From a checkpoint of a small transformer trained on Wikipedia.
Training: a variant of Adam for these matrices, 103M tokens, 12549 steps.
MLP neurons of a small language model. Each row is named by its layer, matrix (gate and up: input weights; down: output weights) and neuron, and shows model dimensions 32-159. Each number is 500 + 40 x the weight over its row's rms, rounded and kept within 0 to 999. Numbers have three digits each. A neuron's up and down rows have the sign that makes its largest values positive.
Before each neuron's rows, "fires after" lists the tokens most often just before its 100 highest values on Wikipedia text that the model never trained on. A number after a token or word is its count.

fires after: " S" 14, "S" 12, " M" 11, "s" 10, " App" 10, " P" 10
L6.gate563:497504525447551521473532566535484489420489475487508512516534429401520506523504495562495562493497505512536420453495508510515500455505587510499480569520497571501527496548557556490492580442526458558482515456508475540516399477569413472487488547418443524547542478514437497457488588550512517486496535541458461534524408517514464434459493462498516486505481505544560523519518590543525519534539
L6.up563:571459480527532486539526545436531474487437501581475516533565534477534478476512531467475450500554462560465487469523512524412469541513554478544467458598569463496554445540508413543474511544383546475587492505495458496517444567502491538477467490507458538471520439575423561506494471458489528564621513513490518512548454523409490515515501482558518482558488530464470534485509474504541474561481
L6.down563:527470471528543533513560555516477471489509420511513479523402551480476514460501594588490511476484479522524550529478550500472492461508489471546493481555550510536520504521432425445504508518483505500488442498576489441556503429477466552526508550375509503586465449513502572536509435612457510510464506481488528499440415529514487470470486456497539477428583440551525506553496560524516480446535

fires after: " " 33, " |" 22, "|" 10, "-" 8, " Pro" 6
L7.gate440:525489535579478493519503428482471494474477557540517559537493503446598503475477523547537473537442532439514534528462451501572506501505513585458492426547457527523522479472480513485527468539486489517555499444449490402476497550487425499478464518640506462509458503551489540484556535544486540562521545510558509538556502499437518447464550490443487520492502510507511538437521554474531474502507
L7.up440:541490423537501542464444460464455488577428522475632503549488568518517460542434454563493503564455505478431486571535441441542557455427579508514435501503468517497525524490513491504529451521464489484507501526532380472503459531505453512499501460522566485470492498527559539483549468558529504528547539459475490458407508383489541508494494470462499550468485493459547562515555516493471510519514
L7.down440:450440538479474455444484541463547478504535479451521476503495441468517428496513468529468481471496515513486498444537544499412485521529454442541516463488483503461489517513477415512456543471515469498512439476587527492473507457510615531522440484460431514517551472539503457472516461432529518443446541516512515551458488535500461483451530514518524386496502479551435483566454452526519544523445

fires after: " re" 26, " Re" 18, " Col" 8, "re" 6, "co" 6, "li" 5
L7.gate470:495450551477474485522554552526542523476544553488521517573501485474485462504481497493513514535455534463520511462523494425537462573538489434528519447443560448545501529468465526488540518542471498447510524544469466523482502540527425507489505529471472458474481449518442478421560576459484559436505532511468501452487499451522509535554463369492451441570514467541395509515453513523502520489518
L7.up470:514465573421484495556445501544506510425508499400593583496518491515483492525467485519593509496543515495493503466461494490565530575474521521491515473538570518434490568487538475511486479494413522553516596518521466536472506527503470511547506565535472544548436491515549482434472470465425481432474512511458518489474422559496489519462442482507473521481475525542467513565513473509460507367444
L7.down470:525554438476433480444471513509428471460509456461482446560546515511507459491483524512501475547454463520477481448547590486505454562530469455487461536539547503571528523531535531479601543483483499540541467541445498523444477514589388543468465467450455508485479471580498464535532492464509481541560531525484438512519461486458492470595458513431422508434522489506446487487484515479508471473540

fires after: "." 72, " J" 4
L6.gate143:544533524479471474424516448495506500470474493417456434543544479492523500494477509541438494483540542458505513501547513519467482537482514511497432460546500523486573394491505489557492548527531488475542537544569568522443485505539475466447456556466487549540584558550508468549469545533472455530494492487424460442488504455499563471455572479494541441530472428484523574481460481479541510485482
L6.up143:518498477545455466459503582514495501371481464471542475519541546564472598421547513467471474468478505496465463506541467459485535479515556479474492533473467524554501438480442574542574439494538531490493460501455535566474436471470512459525572538464468513518502555518514489479482518505486488515518523540469528463524540543454456548570569491519496483495475403543481560528447546436489503566569
L6.down143:495526454500541447526480535528432484516460472480520520502411499478491473534541372519553462525475516484501554506402496569502536470543516506558436491427443584534489506490465469481516471445469526594495492500425461443434504519545541514490453523550508521443449437530536491477498465441535448452506524414531481519465424493530539519528487528470485496509528489495446461456499491515512465502522

fires after: "\n" 24, " was" 10, " It" 7, " is" 6, ")" 6
L8.gate182:513542443484455470497486419518538440553499544548456623586533457481522499496506494467465571486548466492545517479553448508462544587473560507484481519525464467496532495503433426513497501488520509515480522500544501485523541521553451500473449522546475551531481530562492519507450464503446528405522508519459470469530482483516500467436506436509490435513462477468538538505538474481498516478525
L8.up182:575483508543503542548614495496524483514515567504495494503524428520559517510462465455474531477452485523477571499485466495457478578531520535514580521499506491482501485479499493521441496480482566492547492476464590536440546493562465508481462557476449557584536490525494512433530449543452516481468531492459415491576499489534463429419530442509471478469497499494520527576582542565469483424490
L8.down182:516444536527429503528481534476495535513490503504485444477458492508559532558493463567581461469484466478529547487476516509517491485450501397509514435536478494575476492404450477375464513463505513471486508473489436477412504497440465434514450526514558461446443554549485480455497446514519552525508562518486560512520488505559510467498490507503516561502463515600456462511517459578508491562420

fires after: " in" 22, " (" 14, "in" 8, "s" 7, "ed" 6, "ct" 4
L6.gate188:514536544489489503500452497494532495518521497513502552520483563393534516459429423470417522529494527549509531463607471477486485520469527525541569525531505534469446544589458456489555527452516479538443538552519470538488576562479499524447574515535471468397523485554499585506532491554513591436493496476527517542554545548572469471415471501436502484544533472483531531488526491510466484475607
L6.up188:457510461467497446509467517522404503600507460532514521433389557390524474488477479573463556511540518459555548457518505611503522468534529445555534527540474519504470521518481531526537511496522565512456456541474509527554559454422501527461459475452507454501532539441569474538549474478501471449498459480482453492479498554519477477456517550487526522517586507530439488468571502453566503455494
L6.down188:514423458498559452523474517540473573548456465519504475536461425581516525532510448475534450508620474465523570485526528485503516524570486469496468503502485522509476426449597488486459479491545540501474469572532529449499494508478517475518451552546432553551455484442454498506451537518429537459507533540461504499545539489555619490541592544507489477504484512470535450519494470521545554532475

fires after: "." 72
L3.gate148:432508562570512486552451526453483463513531566534492476473484488497530526545416522486486548478471376500532506561533460313483474584541546474555530454509538477482488429496472475555487559532529477488507480518549478465503482493552497547562430447438518446522491530515546553489455551535531469474493545545479522459515515544484526492436452519468467480524527496517535500549527557511477428514496
L3.up148:526545505495521499465476450538530490475522527551484447510477490383534398449522478501512481500483588487481478529446538484467469500519495477416503502561537468523537461517479580504468501500519491521484422576493485557481435542531565504476487427500498443498482556518461552513478479511469493525469486473522443550470504457525520519502457546512505497433436458506512561433505539414536519421500
L3.down148:526517531525445567500528541562536477480546559515500511475463499529478528470540473476551536495549552477497421489508541427478533529505485485514493560514534511525512525485455532523538478529474593540418451436450425522490549505538545491469508476477520454492501499487447501520534541510505443517498492544470473524541457373533480446502438481471482484451523489564535522531473490538453502532453

fires after: "s" 22, " in" 11, " of" 8, ":" 8, "en" 6
L6.gate8:511515498552442561446544503446588478507497519515524478487561442460454554439421483441509523547458495495478447520524493539558503503559477524524447509546448559492492504518516532528547455453543502487471485507465555615481460467473507554504479510453503515456504504586532579469473486514490502563464477456522505522568490563480476479509531502446471551510503513466400531480483447523493411519566
L6.up8:504521500429474477515536473439596553502449516583510522469522505533505515452485484518505463562552508489539511481452490584460571511432469503480480508510465468453487494602500526403535499570535493488542561464445467516555517517528485496515573536551455485492513497457535505500486511538478412429550514485452514483460599445499459513502500478503494514521501491561531520521436581533425506461556
L6.down8:488437580481663484589484513546490513503501469489525551547482558564520450571493502536497555433518511529521470532484514449428467519550457479461582500503479493490450461518533456503556536521501521521490521512485478412519496522505569447494541425601512459493542522473437518485543536504561517447427478562463599514477489500478529514537454468497545539539479506472484487460536465439512558501448

fires after: " b" 32, " B" 26, "b" 9, "B" 6, "w" 5, " he" 5
L7.gate291:478560490504520462382489443492412485540477550491512483502480508456560521492498531521502582563501496472496532560430458499507487545545486440543446429495485481464445525473460485525473490515523559481545449471467605515475534550553476486517485519522530552516513518445537594442519565430520584476541514529525508489535504483536449502517499462526546454434585514475516454603506503448537437438517
L7.up291:398504482515496497507523536505499506581444480533502588436502475502578457497491551529509511511473390512480530444494535401500510514484536521525488479515460545437533458451399508561453497517429559526518450455469467479494477443536516496453473486470410558478522590567497551491434516494535503463516550485480505455448459536506475440487485569551518545519496478475524505474489518486525462458506
L7.down291:509499539521507445471521504491473470532505488412462495502471558504440526547477459511437528473436443556490444600435451499552503464453505535484470491507479473472407523559472447498472493519500506506521479488460463528475532532527533534502576503423463429501562512497479557493519442467515448461530485482571421502573538469576555529517552489473418484554528500506542464538476494547488615466432

fires after: " " 24, "." 23, "s" 16, "k" 9, "-" 6, " d" 5
L10.gate483:487460541523460453537438540436477568510534513510479557479500452411511525549547545496469458486492497566454473435519504468496510576553510532493483478441541507499493539632564499578507539434462473513470467534484451454450513535522516469526493468472481499504576480504551544449594456497467497504525479527435534517480458441490525478516491461513486482512476509490530470495498573512522461556491
L10.up483:467527434522522515416466421501435425521477509475492501566508511510488448474563492501418496517573539536507436561507438406482475549474499442510487610602479473496453500492468500515511585495496533519472499558517466517517457511487496549468509491507469518523569602510472495501503442510531489554529550482535468436470506472493530570482492542488550473493465499505598483532506496515523493546475
L10.down483:444491498546466470549572494490535549545534500550445527503481464475549466558532529514505469480516575520509467381495499471534473494571418498516531417493534458442534439537428473551409432472476513450506543489499539503489540496580579456520565459420499559524497550510486494433515510517492438516486536559547464429464527508410496473511473497546458526466522492510494454461482513473490563504467

fires after: " a" 27, "A" 8, "-" 7, " with" 7, " A" 6, "ic" 5
L6.gate37:520475523541495554516434485566505481466532472439505546524476501477512521438485441504500464530479479465472457471529448493559466516465521472482498440471474493463438537500546506482477480510440431499516523450534490497492501537520494513562458562627438505456468447527473558535398540474501448471554510513493561473482539559495440485512488495530516472527471536502496413503464447502523415451542
L6.up37:563535449508521566475454451436483445473467372509485455538576526467524523479564479468503509547478468517488491479485509487508593478456515425527495516517508538512527544582516528466491501515449469479524564438502482558491458486554548456531527532500453517499524525426482483535487537453469462547506438496524576516534517526498441538589406475483507451514505463501482449546478527506477471492457
L6.down37:519516480489578499509531523481533477489488538495487467520475441523508474542513545487419548517427461570498542553488562468448487450434487509408470488511544525535543478476507492456502480400540480493529504506475524502503457490528470447484569503411508478473480465533440460509530398449547597496455453511524625527492597439500552511484492471477515504474491545487518560483493525465485454543470

fires after: "re" 23, " comp" 11, " Re" 7, "co" 6, "er" 4, "ric" 4
L7.gate185:532470535450480499535488495549517395466513478448523520557536478472479462534443462457501477545498521475499504525468491452521473517515566527530552559526479519483465514525500481515475511566451501546456509469462508424438503502474471505474462547461466547469517448540483459440558508423477538480508461481459500459511495500531487523505465494573450528497504454541437518563449520488463505483509
L7.up185:436517468563549464542485476561538500504492479516498476461531574528476520443546519521477504517513566465587540499434403427531448562467418451490503487508539559546539470509576500514499469543518479468464548532512454485560519545541497485496541522511403511507482462516502537434498481491438464463498512469499516430468512503534521485476458556500490439516545530577482520584436504487529492509535
L7.down185:483500445455559424523584432513486486505494518493470506551531525487502441508482516468492482544471470538498382498538478504502475501499478580568494501558565517499526537481490447537577444498476487608555398517449441512480507422556507497478490484484486487496471573534527520450505400488562515501570485575541436513510497495516499464550505489487532516534457476397532463475507561486495479439495

fires after: " of" 47, " in" 18, "|" 15
L6.gate77:493450589529481444486465470518522485516518571517555470482524544467503548443406509542473485577473569432486504520511552468616493454431471487510484459451474541497509528459493485550513448457409472519486573487495498537483515517479481575526499446585480571426460439553554596499544503502498475488524524448549505565464506531492504470522548451407486510489550506469490457464509479514475457503522
L6.up77:495575448465499539441466496460501485491487489501494505477489474528493591470563509549408502534490564402460450510402468430542494477418546494483481546492490500453526566481511525466543495476520527440559601482488454631501505519538524482537522478556511539442513547505579497525527539528486457518486485499474448516519504549492405517504464525460437515463552481526484567442478540484579500494560
L6.down77:500512489440537523463497563520470497491510423535548471524480516438546484516604526468475545448514471556560501491483454493395534578567494447442501463559478497516460477492464427492479536554533523424534530523511512452514438476500537482478557484372525516541582532454487485537471543469441490437525477534491472533435513478562480496482446475541564470481508501554459484497520542514534527535501

fires after: " to" 50, "," 9, " would" 6, " was" 5, " and" 5
L6.gate230:578537492544478509441410475493486440554503522464491428549549499521550468533473532394477509579495499558475482496573504500439484524483471500484501517504552448488487484516447489523520521528467482530489558478449538513451484476543464487541536519463493494477534486537501516480496448519512532519517469392485458495501478493550552494522602503482484473478490427481544538510520471432411451567474
L6.up230:433518489445531474477534481500398529494509497526512489461436470542565479468538551513477572503552472546545488490475545576574583479491516571417476547509531540466534467485510516533469467472502515479472530436487525537529455427501437520508493519484498548583548486471592470499469522420479468489464494538498502470487526468516483463484536489512501485471563460558498489543529531466507436561440
L6.down230:497453438533439481518431463524420498498571550531531519497427422561504463573450585467507487484549493525560499472556541423567516497564551530502501482503499481502452427492542516528434514513520437544500383494473464438511481493522525531500497516515499492459468489564534559461474560517442555440447467532477532523472531422512519544501549475549472539482563462551527502534531517494463493507459

fires after: " A" 32, " be" 15, " Be" 12, " E" 10, " a" 6
L7.gate191:469541548563503465520505462492498507486473558444540446479519390448538516435499482527465456492499485489548546506487566467515477549554456523588494490583580486472503563487482525506496449464468494463517510477468552504523510514531516543521432543534494504467543514497545555476514552469449518488554547504531506391499519551449463479532491491463538485572512525602509418544548461499544372475516
L7.up191:441508419574490472497439512484495507500465510573464492452498487466549444492576489504500487565498423460542518514496547509441516504497473399497548554500458526515500550525462496529569540529467426493556545422452561413544448494472541497524548540532455515494565569535473521548505514485478478427500487439495572466445514501508473521559529516544547507471490545548473465570493528475443516457454
L7.down191:498594586514481484466524548554543541467448474517481477453435453472474476428459410489476513526558573518539475558453550526555422513507550495568527526377537507486458494496520513532394479501526506500567484464460482493545516523513500498558524501453541501468474443474566533531495449472566521475462505509491574536514510479569553477522480491493499569547503529463550475534486452509549560451476

fires after: " " 56, "s" 10, "N" 7, "fe" 6, " N" 6
L7.gate131:477522524566407468525488520464556561538507561516504553532475475427496537460456587465435507560494509517574434503580477446496480487460525500456473497553437434509533457559544457520517509508508484500474490526521480536548519498534426593508513513506446504463517528521543508507537548484398499517459501459509461551444539433540569482499533440534548419499458483571492458463535442475491493570544
L7.up131:484511560501451477420543513508522550543463454555485523494480471495451517513440473430450502525450521528460508497464525487488437444511500487427493422507527487515567524448563529497514466413510486500534451520518472492522483490527515529579473523530568498453512459492517454445491471523455546493441467509481449541480614556524564543470446533542462462514561596462513450403516476506583509497540
L7.down131:582513460524551492544474483490532503495472469538492515450588419510510543522503528525472492475510487510508511468555559439498492445518482507520502460488545499431505531469551573514588451544489484452536486532502544516613584420563450500521496457469533503465580539513525485457516544518453502487514495458565514510617495527523504501492498455537535612527562549502502421438440462456503479487498

fires after: "\n" 40, " |" 15, " are" 8, " was" 5, " were" 4
L4.gate408:523539522551474538563503439511456482510479507574511518503536486525556488489586545465542531504521531464503536453532480549404518577514469493487524510546438462550528526508529511521530499569506453482526601530535498478539497511483493482451492480540487473576499430515455507519497414493485472515559466507472461479551527473474498444511504546576500459441465550471540441460511532458541550515483
L4.up408:510439478481490540595493468601510536494454479508485506567486447491565481501503527519494477551468433583536529515467528508505493479504486439466523530542480494490516538447506467499508481538447557474487530447498527480502555507503476527439468464498519518502480472532506554500485484487444473426510552461420530412534488509512457479424566573437439556508499468458513502519560496560532416421573
L4.down408:482452501514470492513497436510544558438516469528466427506410453501524450500449557543554433618456443514542527529455506429452527481487511478493467424484486533509535505482469559431445477480426551501458558415547490455421556555517483500535480391518493427490533526481548478455493565493507518478492502510487521492490476515481522478441524520476479501462530496539484493561539463500446427480512

fires after: " |" 21, "b" 13, " S" 12, " P" 7, "/" 6
L6.gate444:454486515530450501497477511639607558458490497451467533480500508480496479464508569527448571578494496429481498482502531435530426502579528467547530529490505500526484478447476529550515502531494483501487382503530489443477505448499493562503459590435485583500536476511493497478514529548399516500500562454460467445475449500497461451483474433481482483532408522490593490431475511493447448533510
L6.up444:542441562522521473469493596535512512519485480545484544594514555472519480466467512478461464518456525492507508511488507436446522465490517539514488507457517479497439402470479499545465519492475562492535427454427493557444536482504452476467505455491368524444590470468468546445474474491492545539526482438548569523536447492467439486493455464545519522520517502461504475519544516536455504492520
L6.down444:487487512512488468534559553518420489515468447521500510494518500440482510530501420494517472524483436473518419547467474498436580496456529577529519503530516518504490542428549504495443491505524421551505471528424501468453479475457490445472560440501535431544478432530511502521461448510555436516457450549504593489502518558470424536498402538525589497479527520531453515492484533537551494486462

fires after: " is" 25, "," 14, " served" 14, " are" 5, " one" 4
L6.gate127:528597573566480498509485508521517514464527507537507460453474525527572458492477514495492607500517465543463430474490470492563508532497462469443588471516473518412493578599451518476486476469558494590495452524551530412466502501485402529489525543535581502478591507517458488488485585541501480527495465570475478470531496498477443448470476493455492494503522479504543449501532486551538467530507
L6.up127:516552487501514536468482545627536488512440504464548526508455478435493484548504550447492506531454463498525541489529510464564499510505501517508500540483467524500436501485437444448482502480514509548425529547462608470514563378550553523421477493439522524559567559444488427577457532519495526511443454469536476523498441520565438500491541471541492601470451507532470495502522558437514544520489
L6.down127:469485526430436413500466460568496497500499512504521535382472445501555477518517507468475486502545518476519454422519527538602410543523511479513504528542506507502518506512527473407463520535536519518448471485508507492482576571556479451458452493555476534537529536506568462529458549484472491473528483503509467520483460493483541411426592430507481567541516482437485458541492516508515487482533

fires after: " in" 20, "di" 11, " Ma" 10, "d" 8, " De" 6
L7.gate332:491461626563488514462502476456504494486551550435482487543459417442497468503444482508508490524495549465524454493522502490597418491477469493538582531479496479472463491549505455589548475463526440559476537424518554559504512494437526580488466495487452527482494530430528475486516532517499470475469479468514519504527476500526435485541577490452450493503537479479503507467477525491457512462473
L7.up332:566515515511468515495497464445430500431559535492523479478545473495518459523521456490546492549481539476562579498478520525462441472505550558582474455480464558500451525527525498491494477458503520413495474513495487559499555496604492546550540465441558495522486523498484563454500551487529445530483587456467516529498563490545477451480499511468496411518522537422545485499434515429554550542527
L7.down332:481494448477544522507463535452485515417453514458559485444574546503528452519483498432516521472512433501514565468503563476401498508503457457404481432541523494479495498460445565494502557508495502442495515385506546464486504515490516456511488535532460534456468544445492513499498483457468475445555518523480543543515507458481484556465461430514485498438454505490564521547496529504510527542528

fires after: " " 59, "te" 12, "e" 6, "-" 4
L10.gate514:525457500512422500514426545491519472519459483554588599568539452418456486520534478512520492516457521484472513502482475472521429514425544484517479466554530609537542484516490477593527476493521566471479479526576557537520538510478450495499471554527484526553493524534497530498494518476444481495527563506496458494463516590478538517483468524579503492493496475552540560518507528522416394475459
L10.up514:556519514552538447457462461490510537544476556506500544555473483500519506536536502457493510475533475532494528457551520574536547476483466567581528503581543491473525526460554459412469552411490527510471475522466466450456519504522533535432524476498468497409517465516518551488469532560546525485510391460440485467460486433454528515471485543544560473507506416518485428482514482478549528506544
L10.down514:487537474515432502576491495483519543596475453552466487505452465507523564518456450434441528515441484489592468520497454465429495537455534536505467492488500500548551469555483506483529491474477527504569467536448563449461428546510565466513426459495522488464487518540522527491531459472485494554492516516456505452465484483499467498542442564557405521555501531469532454509444469454538595502533

fires after: "." 53, " W" 8, "," 7
L6.gate218:374501507576451473526521445551505521503506475463532457526449538449490544452485556535469551468546411483568473485524426508505440507425559464481577472493497492513465463555523455473507516478538472514494482501590571465509519536529479565500477439503512509544561505492545510436563514476478447379522587559497487486482494464470535505473417402558452482515510527531560475497547463521535481451494
L6.up218:500493532507490550535404448482503584568527566411539567409481480533555488547457477455515434534418484544506570493541555516451543469517437477522559501497524488453545461474483449517566499444465527467453415488436451552526531512543563452470429516538482467468509487495510460522465512469508493488460443471502515566574536485538540510505552576506481501525483466494440554506518458473508504453435
L6.down218:476562556508418489523515478593520507527561474526394500487470461558569468546488500477522527498468481511531480453510497460583472514482486482476472566574501425471514452478479435472476532558476516512495476512508493498513549510612478555506426453515527538513457497546461523490511507549496508502505534502534580482545534443497572448477490430529509442435458479541539463495518420504473539485415

fires after: " to" 20, "." 18, " on" 9, "′" 8, "-" 4, " of" 4
L8.gate507:505538524556467476519499472485483454438499580517461411535506523503467468452530470481543581568490494471507518482457524495586460516458464474489555511514430502457447536540480499542495440541578536479519488555533532579468513479505523513499477515486546528468483501555494529525493444536581520507573500461494583486517477518524528569466554474450458520487536513466540462536537465531467471520462
L8.up507:523497523498465448449466483455405551552506548500519549490479453482458456511551547484540502491552512534555521518505448522497481515524531479473445527489450559505520432501565432517500503545527505514491390477471523562487477392497523554533449510497506472484450426452521503552467533529442549474497409513537495490433528482520526528538579521507583468489537528526554523489543478473470464561505
L8.down507:487503588487473498418523487519414566498530546546471481502618572559467468518547460481569471503484517505499435497541455571489562479528513469504555486496486502531528511526472475531418543480477475505499494440465454467460470474524474421494513526500552488475460542530507582460521423517522504501591445493455485493538498477572487449471495471532506507448454553481457484539473484548453457562504

fires after: " B" 16, "B" 12, " W" 7, " we" 6, " be" 6, "A" 5
L10.gate28:395551517527495535490511499518490467467494461492544458489493568458523476496588469537518570568519491534512503505514492455493514541494530490509536548513480522422511538485471408492452506519521523514492422414532518525452560540559504576526470551442484472549501534433511506520499559459468536456518524474588487577543440466507488536479550474475547467505512519475500432588473534529523441450519
L10.up28:474549452561517456475541487495491459545493498423481494442546492485489469465455504505513568500545495452503525503530420515525564502502523555528492483488484553496446515494476437487472561558485471456512496549574429540535445521541487504478448545515416521463506495551495506498459553545495488483466497505448468414498478463463525496505498434505546552514501500470539568547601497458540455546410
L10.down28:522499477530531549501458500512494505509457501556445495524534493546500527486540544494521506553516439523548520464530479553495444550469509549553502629468473473532521464427497491576528511401462518542532442528460559514470469516522413510538529507484536440472551501503519559481539459473550414579531496491515539491556435471497445508414559484470430480457482498441517400503525500440567568515525

fires after: " |" 25, " the" 12, " of" 9, ";" 9, "The" 7, " The" 7
L6.gate431:514520585509543549423485451486572498513518468559443544483462510418417590431483500511517421539440560504430528516552487503557475452471490481481514515424444524531510494462517533525474505508548552521497445461453490518502454568479464536540447421528469501483491511496544552503519506488496513521485491423501562482593469537502427497522511517462535526506510502475494515476477501545470463485571
L6.up431:489545547446490551515480416490551522485494523488473559492497551424401566392492483539495450545496531447507559495534471515520476541449490502533469492475572523519527529556485486530570469509491499505491531500475484528479449546431490527558498497539485496443508469501563537525483502526477435421538531504460514508548524493496453505430521554442479457519524530472420465531467492482515461456585
L6.down431:500448517464526462490480474534470494522499504471553459516496482573647512576528486489465550541431450596504472571455520484432510428499532490497539547514442478527472440490447509453496540487527530528517490475581503497537458441559534430468572535477482492551550509512450439453520484469484571497478528491517503525435517497476583493528514488532533468476485504594549486483533523524517547594394

fires after: "," 42, " and" 20, " of" 5, " to" 5
L6.gate488:554508509502533465463511487495523439465501535452463493506572502415479483413524557472422583518512532505459474499531499439470486520439475496517511453487514489411491517501490441513524438462517461563507517512483540543447509501477470571516531442516520521526577474501503537538476468492520492555477483512623486537484557513467519555476534463431522442540498507428515479542414442451472458526546
L6.up488:508531452501557498509468463475439475534520496488548478469494539524486466485561488546469534489534472515482410479545506468531503543487544392489522454477472551485517482471541427501562513556501589488580466538537510522527467439478459461521537496510597442505472465493528473511463511438502441566578446583503457530410522469447457516516477468458548421544511445456475487515471479462511494523503
L6.down488:450532438528461554522504463456514476496540496516510478518475598544481533532506501459508527539460461530514492538445484542525541528581462489496559517517486521524523486535472554528464509543552491394445507451537459501534486532541518500602429513493487475465473501488528489445507543476387508436493501502393466469565482482502507509556525525499473517553487495580528484488527487622559475498499

fires after: "s" 36, "u" 13, " 19" 13, "en" 12, " S" 9, "20" 9
L6.gate486:489520523491459528443535533457562492551503549511569512474498563491491535465398472477467564494476465530462502455530484559433501548569527554480482544548458518490485414485500567537484442452525468491455554491499557518532461505575512539544535515531492489475480492593506556504490548471530489462509556536481571523527456534433536466548509495494584517437456479554494464495604467516564515514552
L6.up486:563504481493496578453517564469533550438519517544566486514459536474492521519382452505489489448460526573435466494548502499498524491574488444462544567540479576538510434481570554495549504502520473458477546543504469475524510490559499470428548561486471513511470473582449554475520535476503508514566514506440518479507469598460512437563462515492461525548486476565523519415565543543505562469485
L6.down486:530485514450606530609478462519523519456453405508495482536479558532520542526562557514533483502554564433469405574418541448456503471445503485465475480469527498485515522505502465489495522506506479506507483467529484484472558485514499550508545507500550457562472488476440442516523469525537514465447520548523476499474438462500456524461497493517486428447581540550535518554451540449452455518525

fires after: "." 86, "\n" 14
L6.gate140:487478518548494492452540458474521471522532548503459502552518475464448489491535538530414455498516558414593518500566468461451493570462518485528508494540498519478558434537467450538531576526507455488455541489545521512439515577592510524478414490460495554528546554484521499510446576476468505446495577540429489502482540436453529466434473409504558447487487488522523536572486453539507502469502
L6.up140:517509481487476557459433469516511577504528558497511514563514442503540499464493482502532507598446528495447486505521527523523396458410553468494527479465531474524572468536502441461566469419464520445525574489559497553492486493474543529511494436559461501528506524466486465550492456522508476485472509461461502503571482517553543524480532569491440566463405481469433530464522492490537498524519
L6.down140:521510544595403439481457522522503486488506469478468500522443515512519457515482505429550482433493437505515511376502559520518484463543509500537532542533536501503463493458506560486475481536543431481480465455462436427560593534545411537540495579530444482544510449507531499513442510466466532468500447457518474492480468479490553520522474485527466431446499516499488459503520405500433523472492

fires after: "-" 29, " |" 22, " \"" 7, " P" 7, "|" 5
L9.gate356:555514540545500473501472503480571526471546492524452549532467461434478527413490520483541499498499511482453474514523478441547478506426558501460463532491462367545487502572523452501557468512480445564486557490514472469441519522509477542456481506538471545439480517556513562498508510556483522451569549500524466459494465488480510422420513480505442481482527577512491455469502500459493535484558
L9.up356:519550526503455447450498491544528549458536494534426502513471458537529517451512490511469494519491533430495509485474432495485476465422521537510419543512482410588505505557494522540513479566573491550472517424415499498511457427516435501441496494509416562460488509469522581505441524531452487458582507459528468479542480540441421426472451478537522460472554501551492507480533477530447525447535
L9.down356:441491481508579469461427552551463518507543477553516444529456490539512526526501503512525495531496510598469579499562471520399534579521492417505492521489465476543451552413458496439473542465543549484458472594455506494521559507493509453538465497471488497550497581523474495478535578535499473445575514498529573477536524503518533546526443548570467572511508507490478466505487475555488496535415

fires after: "-" 41, " " 18, " be" 6, " (" 5, " g" 5
L10.gate513:474481525532475462506454535547476468538525450528424562478456493481579534535528485488473531507450499559507493451483445451481505521537586497489527505514524511501450488615508479541509499484465435584480525476572525532508484595528496531489522531542536537501511522462517473488480456492530521344489497473487409508430438569623530513474511484469452526485464540480477492534494502454446520402541
L10.up513:423541475525472503489521451526450507621504542502481538490554490522495524504531500485528470512550531434529454560531515463545522465500461550497509500609529491491513475500529494502468570471501477527514460509494432506463462492487512491478552531545436484400493507513499523515510532545531528481471523569521489491449541454491537486494404506447447529614496494572559512528492482527552456509480
L10.down513:554481526504504448513465437518573496505528513511465475510438510429437566595462520445505478506503510521486555413536548452552436441512582446473457488505496526506543559506546542561460486520590553474479556512440516434435478536477521529516464493438499424517486528528532520388489465520503469492504461446420521464496470504521547495463496562486494512476494508472517515540443469461543549474463

fires after: "c" 27, " in" 16, "in" 11, "vol" 8, "v" 6, "d" 6
L8.gate198:506527519535463505554506494468437474447531557476493446554471491522539487472465516442459531477501582461558528460545440525443478571485477508505536546561515518438565459532498439512454505481577503466500559524498544501565548520483486474519501519457491492470515518563534601503570496482476516534496459474441552496484507513507454486412580525476490425534533414504439417496558466385450462551511
L8.up198:466435524530523539522489520514548520514550504389521494479471496501421497534453479573490494486534461478485475531457466521495477448503523543517534471593551516464552500496405525538566504508551490551524547500524457491505516457453527478450435526433570462474485482539570527520566527458585523514555504458500426539537498505523479571536520558438507452565502468510476515442548592451452503496491
L8.down198:525441484432504473452486515493466507568557528516433535542604478581498521530489504488460557505498428473522526532385492564509544516483521578450477512494473508534461501531605491498452550530560503517497468561544500525450499495498501515482514513523462447485467449452497446580509470399534511501441464445450467521503503546533545491579572505515543506492488515451505536520513544463465460510491

fires after: "s" 40, " " 34, " Sa" 7, " S" 7
L9.gate410:476516504467440513467492472537566467543497527543513608491359525491542563496544557449474543567470486533496529466544467462502493494479578520559477507422485544550495442537483480475500542458502457478425436473551511464515507549491481539477545478495468495525531513488490494545479513576475549524377532521476512468493552476447549511521453487491502468478494497510498515523492476444543472567589
L9.up410:513489465574433510487593439431452527477462498572451515493497481478560518487557572425512468474523550523458604512459529490514460491485467495489541473510525533554486513433576596525501499449482472445479522523538493472548460474533471527510551529521451467465514429498524514472484405476479517538464469465466504518450531490516565498519532467511469499480490525517464473498454555518527467518523
L9.down410:497458447496495475431464516461518506445484508554452485607500478475563456500506510480493519513511413505479412476466579550475471506514494481527529527452556585468469480555518549486534521488446452460483487518489500520457553516489531480458468432508500534503513574550519504540491519524555405481488554415456456512490471532464501451467473489464495475509519477472438468499510382499488534456559